MLP neurons of a small language model. Each row is named by its layer, matrix (up: input weights; down: output weights) and neuron, and shows model dimensions 64-255. Each number is 500 + 25 x the weight over its row's rms, rounded and kept within 0 to 999. Numbers have three digits each.
After each neuron's rows, "fires in" lists the words (lower case) most often at its 100 highest values on Wikipedia text that the model never trained on.

L2.up942:507497473473493457508510541482489529514493527549497524512469492498484558485473537521519463494493484487548525506475455487495504490487498480543490490478520477503524456450502493454522531499467483540499522481488484483493510558522505483508452507529500490435509487459564514509513523493497540475491488446484507451514509478473510499492473506512511507478539470462504536528487499518491491519489497486558501498505522492484579482465492501545480517448537538521528505502483521540492466508509496497517517502480454511496452544514489512518549551478505477499500470510548483522509546439479535464
L2.down942:486474501535468487495509520568521554512486502491443494518522497481473485487559483459461510493535533491504524493491464512478488511499465484534520515473532519517519518517504511490521537477494508461531512485518494443534477507516516501509498525491541457488484518486538519544496509504488452441490566453509543452505507474489496527483514486530486509495493494514486545519525519480501525509497517510516499534516439511444482515443477506498480535492530542543489505520458487492492494486510486451497504493455510543479488486551474500512472500539529521476472486489523521499519494483481463522
fires in: "life", "school", "career", "born", "election", "education"

L3.up433:507482475473507496499499490508471514498472511510498466489521467498500498501458518469530492491541516517543502514501537530468532503538505481500479504470501534492493489489566516495507464500506509472500508495519530471498491548493538540507457518493495473493451504517504490501482545543466479498526475542524505464511507515441519474504517521550468513468503493510506455501500493495530542474509500487518494528501487514483506528498472508483496532456513483513495466508489505491479488477503522481489537488438513540501556526502501522484476477498545506487496498511508514460505478472513515485
L3.down433:490522484533480547466488512479484535457522456473532485515543508480505502500468497508468485493504502543492479515537567525483491483476478527521503501507499504515538550477501483516482513483479499480500481467494453476475487460519517481505521539444502507546521523480512542499474454498504513510508563481518517501484495521539522493477507487483497498481477478502495492464501488504435479492521513484509516470493503466531513507502509493516504498518482536469540586458516490523538524509483478487521474527530521474505492492504515479466490562494478514504500477508534432505449464507520495487
fires in: "two", "most", "one", "three", "other", "some"

L3.up923:503506497489480450488452501515516488478496474510523470488526482473491510516479537493478540510517509498518459511494515481456506494442558494521498531484512530490499526505497510531467504496495501449485516483468540480537558522521521515506490515450462536485473483505499452505461547509446566463505515493545494471497475512481499460467529502466543502505490506480478463493474509445481534472487491518519493547502500489507493505501520504463537509461499508484462520455435527493460444487520491478490552503503546510521488465505510459500490502506499515486477479539488492453495485505513498541
L3.down923:523461513510544530526483483486487496507533475496491489472481490500538467519467505451522514491458487489481526464473539466541545526492520521506485454528477465493480471462548537478529530489512480510511509473504513486475492503500510524522510501487525601506549495502510548529526474484515477512494523500502520554477497435477476482492490512491506514495489506533472492497507525498485517511494500501492519516504507478506523467481517505512527546467517496474466452479505480504498523540512515478510508525457516520526440519529480526511438476483532486527544502482510521520522478513500526473
fires in: "after", "following", "however", "that", "there"

L3.up150:528550496473497506462509503481499532494468451402483479519525483466496505550555491519471476507503504508510466529479456486483484499486486516468558490484508500498552476512556485517476505474448478468505491499483521486493497486515454534499551506456545470488511446460502511485468498486525497520493494499475470497518511512525478500525523510521518509499528473474493488525504502500531537532493499528474478537506517521507491538468489503454477481498523530458512489498503522520482536483513507492475512516465526542497520485509538511497488539444515461491523458508467469514508522465485500513
L3.down150:542512506546507492532502455468539525478507450500497478479476532467500507523475470478497499508459444457522470486471481518483527493520472478437508534461484497492484550494496503505523507464501496486517472532531478435505472537504485514529455476524472481534484458547499502506516498488524478478478492487511501492478479525519530530550505493475498518429515474511489495464483511526509489500524474449470520508517547530497468523534477480499519508489502464514460538520518516473516479517447510519531502487472478528518478489487530478511539513509455488550497475489499492500499522538478489540
fires in: "new"

L2.up1021:502547517508493465506445485531490478544487507515494463487518493493501500513501529534498495537486498460494519505458518510481489495469468530552516452516526507506478542503487489531506506512488510478496515459486450553530555550499472500503506477518485473508482534504531419501514502471482512480439498476528497484504513502472493491492451524487462509469487523508496456513460546491491503509491458447520500498496449518492477539518524503525480481515530474523467528521436503527477535488524496486480536485537434513502486493506485499480508458516488481509441458522507537456518515521514516523
L2.down1021:539448488451520475499512506518454518530497498485516504541504550524522508504500518475468521504517528557497524533478497484533526507479502506496499509500521473483465491506463525495536505475524511454522503504483497481515489475492490514508463475527567481467508481477453545470534506509529523487516495527523494471486496559509487534488476526480508512478524489514502433480479510532558474534535505515491523493527549547513520546511496498493485518539470475506515520526491496519524517513513508465462544520515456474514460513519504497526481520505499515520490499478520521471487460538501494501
fires in: "of", "that", "which"

L3.up758:502493526523518520489497507473501543481497455457542471510433479483513502475499510489530508501489484470502541447524504490524507489489472498512479477482484544465508513512497502499510500528489504517523470467514556517462483469451467526495499511495497506494496499546487471512491470460503506463504478502509544518527538454482497501479515506470454471485494515523510505489537558475531512495475518519494475507438465522455452520533514525453539438489489499475530498488480459542511502516526512507526477543502512564502531484505514470506505471521518471498544480513487528489513516497522445507
L3.down758:466492547492534544517519546457503510523551475529546525501476531509501487464531511533477490459497523508501499449532504504555478510457478485514483511521483508475497504508478518488498535511531495497492510518532532480497538491501522530500507488450458525498527485506503498500485481503514492477515476533455472513506527537511465480520533500473526457506498500517485510481486521477527535445512547499466473496454476520526504460482515483511478502513476520494503498455534461526539484462477474486476511507517479509525525471487453490514478524530514505491545508518475523503515497485543507523
fires in: "have", "has", "had", "having"

L3.up801:529483469451491509502499521508520503469500522516506510506511500511464589531478514550487474531544518471476507513514483490500475478553495510519501474499568517495525492489523473493533545506499490505504526522453537491489510533468525520501496484525490487497448542533531467511488495465514507507514488503468467473505524481478431505490476499485493458511549471466497485505532524538485531494490445496506493524510476504525507559512491507468510494487487538487521498527522477477486501516515498474538534475475481559516535531514544563468521472501515489504486487485486503475490483496496516485
L3.down801:486523538543554473525500481537515493552473509493481506492511465518482491489474491528487515488522471533536529525502509457481483509471496450511491529509513490484486524529565505489456508466514502511474480515466520501469495508501544464488527530496513479478475504464512487517489510527502487529467530523535501511483482480452535492514527494480489545499493504489477527469501491474504557516509457519517502472520433434476510465486469506441514517515502488545458547498525481497501470490480475499506473482525514505487513507450497524523471502531504500512506488523544524514519520486480471479
fires in: "by", "pounder"

L3.up789:524553485485490443501485492513518495502498481484508483502514489491476505475467534465524496521490506458491530515471533467490527513447501529511512479510480525518508527532502448505463516535491500517527530461515473538504478492480561541504541529474484484501510522505528514511470505483515516450426479474484502504513472509473519496487509506495494527460497497478456490520504513546491470488514500478529522469461461499498444529505501503519531504458506514468516491505427482516482530501496476497473507521520508519516512464528506443491480487489468495487520447474508507518520504479506498525
L3.down789:477480492498519467523511514506441504483497561477527522509516483507480503517564496492558512455521442533514478522501450510511565514506526516496506526494475499506516441502521489454499525529541481494505510548562498509495495543507503500507534457532490525491495496485483491514544533512495498494494475518486514539525508505476491492519519504517498513485490475478487524520542468505486486507505448513511496487537484503502502446491498498497502537516483476509468462496541487456476484488520524532480531484481473505514491513523493531491532504521477504465502510479438542529508489456480522436
fires in: "two", "one", "three", "him", "such", "them"

L3.up440:498520533471508465489518487507491525525483457464508481492491486509452493466513503472502478522482523486477534486515484513465525466461498441491468519525524513490527544469477494499531508496487519495514516503482515486483534556493478503503491516486525529478471509529468485490504497498532571485517485465528464501537451498494509506536478513485498503483502480552534525504520510509494497523493506480484482499468499525497519545494532504454510475549497497457509517483475484560453492503514455533504530543498455481513481512498505483495529496530517504506508521534502532482552513553515480525
L3.down440:497508507535505547497519512526476524495489505521502546526564482500495516499488509520509488515508484584530502487520469520531495506511520493526510500476470521512518514483502492534489515462520517469497485502524501528466438465498563502502495480478505503531489496507507480505502459483507516484492469540492472483505499514499537554484477501530520521561505474484513428468472486493523478502469497512486534494552495488532561474481489508490517509477501528468455482526535517456520520515476485485544477518549485449543532514496514517548532509522471498492501467506515445526495502496532547480
fires in: "not", "will", "unable", "help", "attempt", "able"

L2.up912:510505514523472493482465467462471495492503450442521522470516481503485485491529524489510503479478515491526443493515476508497536482480516512477494496515537488483478512476493510491535476516466503477471528474426529518525517534474481484511464533508571504528460500493498510492491525483473522533521512485497491506509499529508456488496495514514467523478464492511511486485509530487485486436516537480492509511458480511512515541503566546501475507503468498481498507479447528544507467491508502512472525567491477484491493481500463455513502487532530506531503555562505473485548476511514482505
L2.down912:526499491498505495525501453475509554517491420532471494512533487492461467499547493482506497499485463493516509520517536466506533500513504517480486516527553524515487473515525506520526489531479508466500493515502515544471480468507547503498537498524522472520504501487529515543546510495493465527537470504533499514485469479494510519507522505548499528497523492558497489486553539459527467486453481499509496477485475498477436498493498509518492531525508532468535474517458531483479467534492496485565535512484517467496504478500524503484483514508472503519527497496477459514517517504473518496
fires in: "who", "will", "did", "must", "they", "would"

L2.up404:496536517504506491507524493501468514516484460473527462491468485504485487483493510466511505529509518427532504506459500554465516478465487486530510483517473535494506507507518528547503469502460508514517516452491498501516492477490524534508483538477460496483481509534531424501480558499532519484492493500520505504509502533448497483494486508444453496522484500506494520503538561494515509510519539499488491512440495520502459521481514504468529477564526522489484506485439464557523510510514481513495530538502510536512564493508484474510459470508515490489524471509501519476523505510521473529
L2.down404:488526527498529524505465552466496478491535466502501536479498484496526485499476507528463499494500502523574493463554478496566442543482501487496518513501491489483485496477531484520493486505485508495496519481477524461477510510495498531508447466468534523528516486515478520498507467501462445496498525522481517458494514477515497514520515496459496491472519515476505444496454488548484493476516521507516480468469502545459466497543537514469486504513479495511465507513536487496523468482474499480473468463550526508527539503494483525494475533496546505511521500538528520467451507522537571517
fires in: "have", "has", "had", "having"

L3.up930:544577481466491490505467535497499568530490557490497484491497509517516464520480531507477493491511497483483513482509484451481493500518540489520510493515489498518506509490499514531467507528488502508513481444497499478500478562461496579521509477472486501467478509478517519489503530524513507500455503471534437490508528437468481477511499493513517498472542503476502496516498507533488472482494473509527496481493532508475457482506532479523522481515490494470460511566441462547482515502498505507499506499496487514490502495521538548479490489501512500484530461476480515490517495499508569509
L3.down930:476498523494472503516499487527478475497514523472512492485518510502506500500486515507531519509471508531475470474496514484480519516465533530522496451524485497508461493554499503478446525468534483484525475528523509508547486539508497534516548533504432520480522518509494551494482508557510479511519502541499461478535542486470466483514513501526492467475535540477488565520512515495518533524481484526554500471554484481497526504460461480527485459486477481532521540505472528517517463494512479469493522527472529556493483482555507525529498486511546491521512514505491499522528486484537525501
fires in: "an"

L3.up137:510497484472477494496480501546503483526468517492489501499476487510483504518522503504444494473489519482538483503480458486475511497499459490478551485519470497471447511451508465528504523497488523499476516521508500560529550544449494535478537475512489482532474541507518432512475525480526525512514500486487480479510540488521495490435473526526492486481474513491469455517516517520525514516522464494465472517536476521501534502500499493519489489484498519486485495498492480500441520473488470546461528486492468509514540497508537467476478461526532495501523557500544512453519480498527511480
L3.down137:497518506555559492498451520546503518492483534513500490480475499481556476472487504526484527535499469472516516480498514489459485517503490526453508496467526487479493523540478502486497512478524486497483508441499498480502518500502511476508468529472484486491521460467518514496479510477533489468470508511484521495512493506473519521480469511468489481479495491482510444505509474510455537480515496483496529477530477527498463455487497513463525480490530530529495514531518478497485451524529515517444484534496490490522471552532488494546503504518523552479492455454545535508443485475532485542
fires in: "or", "as", "according", "some", "any", "when"

L3.up771:530492511475449449512514517471493546520482550521514476522489495504512511519455530516508457496555486500494546499477516454459506496518500473535469485510558532490476547518516519511499482499515506511501477474473536474484527531488498539511465502513494454485454531523481467466516502524543531485497504539501491504498530448437511484492490501476449491503533517471526489517488506514510473499465531468557513513477499510514503491481504512501472513509477467477545468514489501544511516492536516457553544498503490521499539499521504559493520469487510493501550493483506510508505513456498526501
L3.down771:494471469531455503499509471563492486522490536469467471468513514493520497514469470516474483560488476521488534500467533481521495507494500512516497517474525494527482536509490500491499481467542508510511477515499496507523507532467487471515539499508490539493483511464503486490517481517526516528475484535536482485528547480547508448467460502532469528511481483515512498498517509436525511539484562489527504500495533487522477500505502510500507488546529438460500525494521467545518522496515530512535464524494512499486494458492561540517484520545507520510482495505478477483506529491496497467
fires in: "an", "school", "a", "anion"

L2.up1019:514499472511452500491514525572490470491484497542495505499444487471503492483497513492457504465556507502517467515509477488472544519454538501537472512498483507502515497449511494490503451496489497527478525500530486481490507540516545483506512527491508476464519506550559523488478504468466438501477488515476526481503479492443495489458530520496478456470501504484528475515501484496504488482492503443534513493497504517515484469494545516504504488496510490505549534465441497442482465519487517527519513535472511494488524515543497458524497533482515486499515532485510523506505524455499488480
L2.down1019:494465497504492519516486551498519514438512484522472535508487519516491499508497501440522521525518451509494480513505567544484492544492494502519508502460442508502492487466473482501521525507496493478493510490496508517488474488491540446519432519488551503500497528506499505508482487493533512494487467492503440477496467529458522496513499492471503484497449482483468454486496492458531525496525459532504489473508558504524561517478500491501530515470520480474496510467538491542460517541474488503527472536528487518502528556549458494468520526510481509491492512490501485466503504540465545497
fires in: "career", "life", "chronology", "history", "charts", "country"

L2.up621:499521470497453460503476495572479521499475493486491498503488482507493513510486527480500503523496505484493467475479494523505498493499485496465502515506459498514452531526522505519523511505501508501508484483505506520493495463511536524508519474520495503473519486536524451508505507447550533514460495463542512494507519515472503495497487528500459479528490503465519493509527492531515481460529488461478485471455497534495486536542535518501487494514485503438515502516476423476490540480516515498485512507477514534480491514502483462528495455476525480561499464470546529448530484498536486496
L2.down621:466461489525537471518428499521514538477500477548488531506530487482524453500511499510455502465503505506527558500554513518524504493469499511485496490492468499490505471470476464475499473505543504523536497464496447568493493483516502493503518499484480496472494465496502439525510472487497540541508511481497541474502464503523514523518467497501522490517481499464484479507510487478557466500519508458513517461511526543495535527492455501505530507554455491495484505470497482464456514480516505544499538498511509449506500559492473476505490536537542495515518494489505459490504460497510505478
fires in: "or", "but"

L2.up11:506446470476515535506474489541537500520474485486497485485461483502517545497465514479495492521516518519531537500483509496509511503534482480498507517522479542509479551422520452466530501499489499502499532482513560455532463524489502529506500475560479482491499536547532463511473518500444546472501472505538504495512560504450482502458451521495521468482501471491517502500476503446528484486521457436510511507498465539532502482542487508507533509488492493444468481485503491515484479504490514512513498512434490496504530491517505521528499519509498497484537554480471453455494473487499531486
L2.down11:483500504513511513496494491483511509486484492454484446471532518515514505515464494457502502538506467522489491522477501504494508497551527459472506528491514479516490506510474494552460536539521509470482479515547506508504429434495489472508491513496508473534502515483497513515496502489487519478536514525553523489471462509518478540465486492465503450458445492479484527507471526510479514490473491501467526516493530515521491498500518479464534490526554492471536478499505508513486495488518516523485503541492538519539491472537515474546508550514488479491547498482515456497499471514477514522
fires in: "more", "most", "very", "reception"

L2.up585:521460463486469464515474506533543512471506512447499501498525493513497540517451501507530471500568508457518513502455510497498503494510498501518514481520549506472491486438507450524495506495459497505491484513454491467480504491500510508487480496512534452514474529497523451503514534507521567517501484489487498452516523476502465497494502494510481506489551518486496528509468542561518564527499459495529490513483477511504564471511504503523486512505500529502571484499448517546506506510485502484510564509471474489498509537501518497558522510515506496450509462519552498501529502444472465507
L2.down585:447517516545487506493477558505472489430515510503477503483476493504460499505450535500527568466500544504498497480513501508542516476456486529487511514488522521511514517529485524518454515483516500508507532503416517468503472489520539492500505521483474499491488517519499522445528489484481456526498480536505498460462496483506476529493478503515489502514479549510500524477490525475535543485513504520524519524469451473489506442518522528505477468470512504510515494528492463516468485513505537497512517508521503484492511513531491514549531534518478492589480501509499516485526529530487471531
fires in: "as", "by"

L3.up751:482500458477496508475504508507546514502494504500540490519532454514514508504497504463479465552499481503493500537514481539504517473539527487512503489431525493467520519510510519490467487495535475508496483528512509536502512503498511490519462468522514523420446467534516478532529514507492543526475471539516480524542512502501457498532529503535493507532487444519498483491492481508504490455568501478483494475473467484483500511532521511465504466497555509453501512513543458483518483524492517453506511535499468523491517495514502483526510485548511495513462496479504502490494552514498480483
L3.down751:556500487467500502522533516456494474529555475514513489486512495544543529545500454506515472513530498505479479486471482484510483532473539465544509504501525504437512475506478501449485514519501481507535520510480453504501515510540487516536464496491489497493540514533505491523487501514512522511518514489446490485475482501494541522480470460487505501457467476483451530488515498518502515489466499488493479529466482453504530537482498492542549496525520462532535505490474549489546534513482458466527497461471512503544485508477542497450464505530478505499506488493520437503508518500510505519
fires in: "0", "3", "4", "2", "1"

L3.up876:537517482479493504488485527482539479535455493504496488503523489488514495491537492523542487498502480527557545498498506526477494496501464527485593489478501462494489471524496494510501509515487493512498536484514527491472496522495490525497492471551480431458478536533491480550486533473520530535479458502515529478531533486477521483507512514529490473459480461489472491520496523521488465535514455508484497484532492510468484493474515477492465506542523473504459493529502509496522553489493488495458491476493459506525506503510509469494504525514495472454516512478552510492491498462485455440
L3.down876:548492528544518504516477483517484496433502518485513494506471534500478448532545466486507509538470490511517512477453530519472503499451495476474529546506539535484522474544504477473495504437531514506509467472511469498487475457483520500487462528498520524509516506495498536477507527520486507488507504522539467516556466513528497476507525481500494543506536487512504454509486480464494494507500486493506510505496530501439487447520457482541483493507512510505523531514483518511544523486494452549535496526448494464476482522568502476513521484490492515478499487492505534487492497507495454491
fires in: "new", "early", "late", "breast", "self", "high"

L2.up72:501480481486500519504481563487480507530503471509513479492487480511508552473448532490506472483543486517497479504500490528503504504540515486541502500480538477489509469452587501467523534526494501468493543495468517469527527545485496524511455479538498477512472541488546541493493482483468507489523490471529503484507530511434475486490476515522505531503513487506510476504477513516486503492521502481534512538498490509477511494505501520519463505482505547459505489572493495545458489515493490462518547503432486511497476539514464501536519522497515500534519482542494496499497502490511469410
L2.down72:488533514530532495489486511461507510534495526550474507501509492499487454475490514448505465483466487508533529495489534499477451489511514512509474482488531488508522547512524529536535483479469492525500497486495527478488483520495543490505456519490488538552476545515542524512475508506487499526483523498499507547506516460473486498493531511503498471523468521484503489506527505483520522517444487527467523528471489471485472500475542500543443543527496578513522498478497483461491502481483474533517526510490488519504523511483498535471486462496519522472533482531512556565459473454494489487
fires in: "of", "that", "by"

L2.up331:512541524447489481499454493488515512542494427498523535506495503514469525513523557489477477473476469446489508470467504485505484485538466504467514523537491500512469537453511504527476530470509519468501478460463516540542529502467492510497519509468520509497514522513475476516484478475508520484478508441495479508513503464513494510484447505498507462508494509526487480505533514518492518512468494507461482518499444500525473569525519490474501466472502453484463492529496486524444521485500491546536526518493545543504504495502520500507533509493484482553530539514509499448529434494556507516
L2.down331:454474496527551503476561534556456475485460484533499484497474469495564483503521470467502505488521514529483559505560496501530496540434484539471490513471483496485475489489512516492495502494516488511521498500513443561489489446509512475513479500487532508494502496440510539490504486510526470552507497488491500457508502526521541529516509502508514467496537499469477513502505462481503455552487519515511509497496541513490533462501486500516535549516507489550516480502497510479564485482521483489528505506512493527506485524490487481494502508533545499491445506479518487521494503491453528505
fires in: "were", "while", "than", "or", "without", "although"

L3.up818:474492496498493510472470468565493547495507462475489480514528465496515530521464501519512505527499497484521517512504491494469521515455496506490525480467480537524502560509480519484502492503517497517519503431505507512479496481499542499499529491528446463526495531500510462515476497471516488477423472474500503506510501549469540509505514512495447482497483484476475501496514490527497493459536478467490470481456473505481465517527514504484544508479551489534486453518471458488497520523494500491490491500506496533494499518511465486495489463527494495477536478485521521439503498512496513472
L3.down818:502528499475506514445512511449462492518487589538518536521494519493493512512532509486485438544496523503536484497463506499472531505512532510497517510491492542449513478487516486465531485491507511520501501520552502508495496507488526486511478494477499524490512502514465542488537525529518468490486452481532521534506502485443490538504458490493523519463471493483514503516495501509476526516497562497449527486479508527532484532520481501496541497480483511507500462503495476492525536453502500513474513518506528516478521477498477541466499469530500516481561460485511517463509453490493484530
fires in: "three", "two", "four", "several", "five", "six"

L3.up569:534525453497517491476514526521470525490475495444520500506533466487488519530474518499520513501572518490500496509497486494468515503486531517506540506465537524469522499534515539558511483529491486497482493497467506498439497501509549503494502489510522478502478485486465475546436532498487499491525489496478493470502479462515439476493557496486502543472523517507464455490486498531526550539509489499460469479479450480525524483468496527476498539508489496511524480521463504520525453513536491446503517510506533496473505513530525459529489462466503510477522486521529518499523528472477499481
L3.down569:458477525485487539533496508504465449485508518457475480496500477526527552515515521513488553476526536536492500483511483511480521545460487488492516530501480487506530513510486502481515471523504499499506498475534504539532492551512486466513504543505450505527500537503471532511486486483480493545458512463461540506437466495497533489499497485500506508495490512499492500466468492528523501512513464506509543486443466514527507466509473529529476489529487511544522523498506479550514498509504471480529527512530508466496475503465504486503473547536482494467511470504488456536500521510477538455
fires in: "3", "4", "2", "5", "7"

L2.up970:508469469468466479496520539496481545481476528529479460499475483526505494496479511474507505535557497493508467460505482512499491498514491471517487488517489495494490533468551509486506510504503508521503495514511530506496489556469491523508539472501469485509477501485496493481515542518506508487476492485486478482506533497456513509480413507521456494464514502463535459508439517475564480490475436524499489503441512520458512493521504511514518446515481475443513467520467452491504539490504506475474486511436501557506535490520510507505497490500517483502495509520499475460519479484548496457
L2.down970:488501522517479479490499490506495468489526552497511491523551501504523504523497532438451484576475517481528508480548565447485477514505483478482466462538482505511525504514506519490469481519554506495503476515540526549520505499532502470509497531489480507460542525505439491508490472508504548531504507534535536540526554486482522502497504495524508513478467526553520486496549513485502473485500525524497493474482469469493477510527511491501500486492500492488537482505497488503478442494560521454508535495488518500494525449509498534551512491495506535536500506496499500509532488518488479508
fires in: "the", "an", "or"

L3.up84:520507482527466458492497501526451501524487511451488488478478491504514517522501515523456478506552524502534526512460494527509519489481549478525568501499507518489481531466498464503535510532485501460478489493493520505549496519519462577494514497469476498512493512525534477487503534516461466458479493458501501491514530493500535438483525521494498491503498491453477483518504506478498551500522497486516463493531484500490491492510484512482539480452516482465461468496459516510480473507512460539459540510492505499496477531521518480494514515515501509481498556525528521448535501483558470480
L3.down84:501500513527536459482471501555532518501557487523480531466477501474461478509493522486467509534486480518533471464487500451542513512506553511524499490459492522486503491514508463482557506498500503497503514473534504468492540484484501516497542531448473531498534481553471495467519499484476493449495495465532515498506489493479493524497484514454539516488510503477477456502504481464494521508532489488498476493530482500496498510510530515490510513495493518482446492515498472508471546542503548475461500454503508533479452502515474525502493484468506514525531490538544469570476513530506502521
fires in: "that", "said"

L3.up781:495455480489487514468515490483527516532503479496531487503510482496492511495464514493489509471486480496507477492503499511462551489469492504525470513483528503495533547459497479525478463505478503501482530505492511500485524532483481495507468531510518511524473538525483508516452434499498531524516482492510487502515498526535502470466489520514439512509458497515525484476470508436491477432551504498472498524473464499503569509539559526508459470510516515521561489471463515506452530499472482509505507567492477479480510518489497506510539532527496508501504500518484492491523501547529472477
L3.down781:475463489488483458542512501485460538518445501525483487518518530501537485459536506487562504483516526489481510503519484502500462476503524450563493560465513474477504468487476523529541465496499506457508491508478504487494457494476489487502465464516512508496471487484470487519497475534503510501517454518519489530491479546548429509498508502494493519527499499515475479480530487465473524482513494505494493506475507487541525493503458483528509475532525563551482511461488557471456488523497488543511485541503512525520526505525525479513492479514482529482517485473445491462577511500489502558
fires in: "may", "which", "will", "can", "would"

L3.up263:508513489472497475518450474544482517497495473464521493469480488519501508489507507495533491516496505477470514475496496505512521493514504488502515521516484519503440529497492490508488539524484507481517491487511495499506487498474541520500526430522476468489481518533542456503517510493492484463527498511575544495500533476445536502475481522531464484511497471466510468505536506517493499456529473449503467484474479529475501495488473493516535508484496511479452467497446473526438497481510510471521512501467476546520505532518518491506528479531502463476533545510524528452508495486523515489
L3.down263:512514507496508519502511536485570510484504514466516478511513506491494524448529505508467513489540443492508511516517498481505416509505537494553483526481491506484488537537488521491512504509519498495456561520544476567528513501495476527485458473460518527514505482448487492522496512473470479498489492491493506538490491514520513520481514504514498529511514500481505454483492493519486453524534493503464485462499488483493500484534527488498463505467466446501461548509512498512481516458494550470514538497527475445534449481510512476497488521525504479532504480534493474486508467530568511518
fires in: "as", "over", "some"

L2.up613:494502506501512501495504547462495531500511484446500505502503481485488537486515520481485494571516488478481513501503474540514525499535514466499522500508474500495510486508537489565494482496496501465510488494461487543489494493465496518481536518482475509511494477550524487520512462469502520526527499492504528517515511539465449490491494514450470537511474480537508469492508506520507551490542518573463488497452484512472483542535514517483474508515521483503505481526494453524505522526510509485478508528503520541473510511516474495527522477502519489540500490481488496462526459536515503416
L2.down613:526469481499473481502490437505480503549519541499513484495502532489501433462508525540509495480508502479471500494490513474487480482487496501482480451472504551489471553500494477492474495527534499439502505454509491463515505555524516543501488513517482475486497508468441460531448513501525476485496499461535485472520533533514509479510497507511481505481510516446521502502469481486518467489526486497497527523511439504464529531510526493485501494465514506476473509467459489490504521473439468499475519499493462489506509469495515512484496500534500509451527465556495473541514552500527521502
fires in: "and"

L3.up775:504478471496463473500474497510498511513497495495518476476530508522521490483496549509499488498516501487532476472477511497486518493447475534505480491517507463510498521478523467514498489504521510503480440450475475516478539500477515517496461504534498502513476508474492433492449523484528554539466521477527471514499501537475515495480538522490454503462471519459518456488468504522483494495540498484484529489504470484514508509504509515532446484545496481486509464456495496507500493456499477509434555517490473512519484473508539466526513501466505489509476534545532482448501502475534508499
L3.down775:520489508507490518504519480476536479521487449528485551522538481495516479496443538480534488496520491534481508489512544532550518478499510511465461528493536512506463479506492530487494515487514482487521527542473470493489462469533528474505487521473521532501507466532524507473503424489525510506513514550527521529524473508541516519469451504474508512519540491493498448507498495483523483504511498486504538452501547555522456455516508526507525514528487511485536511524526507487472484513512479506510560539537479518535489513478487524529484552494500513524488475433487448528467498510487502531
fires in: "and", "but", "that", "which"

L3.up915:468483505511468492483499480574510508512485470471496460469451485503513565509455515495513460478537497485524501517478488519443554505502481476516488504510525513507501519459527483536501461473502510502510525482515538474498507506453506500496516503529471519488479507518515496493461492513495470475501482517469508499507477518453487458477500511511450494502458495530513491511473513488495545453477500442500465495483449528499517522474555519493524542479499468534511501533465480495472543507495490548502501507471526545465497512525490494476495482481504493521521540468520520473517512478490481529
L3.down915:517440475531533506532534519544466498514501543457533522513478528537451497500496537488498521537495481508479535506478520452485495521514520511516512508499501456497507478506514540502479486470469502502513494551516504483513461519556542498506555520515569492535496482489497517549526524503505503518477543500547490470448503486480485542509456500519531497471495533493487522500471505496486501480520460548501521533502512483489511495471436508512479522513484527491494511482488516510527459475484479490518529523501474489509487486494528537531513485524523508507471472509527479528541488510484526523
fires in: "more", "most", "other", "many", "not"

L2.up312:535535484477453497507512523477465552519488544493491444520513502508504479481490527531478497497526486490489487470513478471498502480524514465536485490514525492522517508475516501488451512508482500506511486496505484502482496598476472545504531476493521538492486526492486499481518527518527511474487494497474445497512544459482499504519462496530460488447525518465513507512483505543545481503434454528495477512475500512494541508519516485509498456537498488529549484511472490557450509498493493512489507515473447511493497512498551538496542476487537495500498453502487523544510541499532539500
L2.down312:510545518527500488488522508507449464486516540459520460476552500505519481510498515495466499576458503478479503482525524482459487545507522511508493478496500467518482545489495515493460538497515499495525471493486483555515511531492507532506490483458476491460541524519450549479493481526508492512502516517467473519565540486499513488493497507506513480489481527498483482491498543504495487557491490529549484466528514485466511494517514485491493467459517461492474485500475524472508482494494489510514533545484537564507487504515492552529530504532523511492529508538486480509519465536549538466
fires in: "an"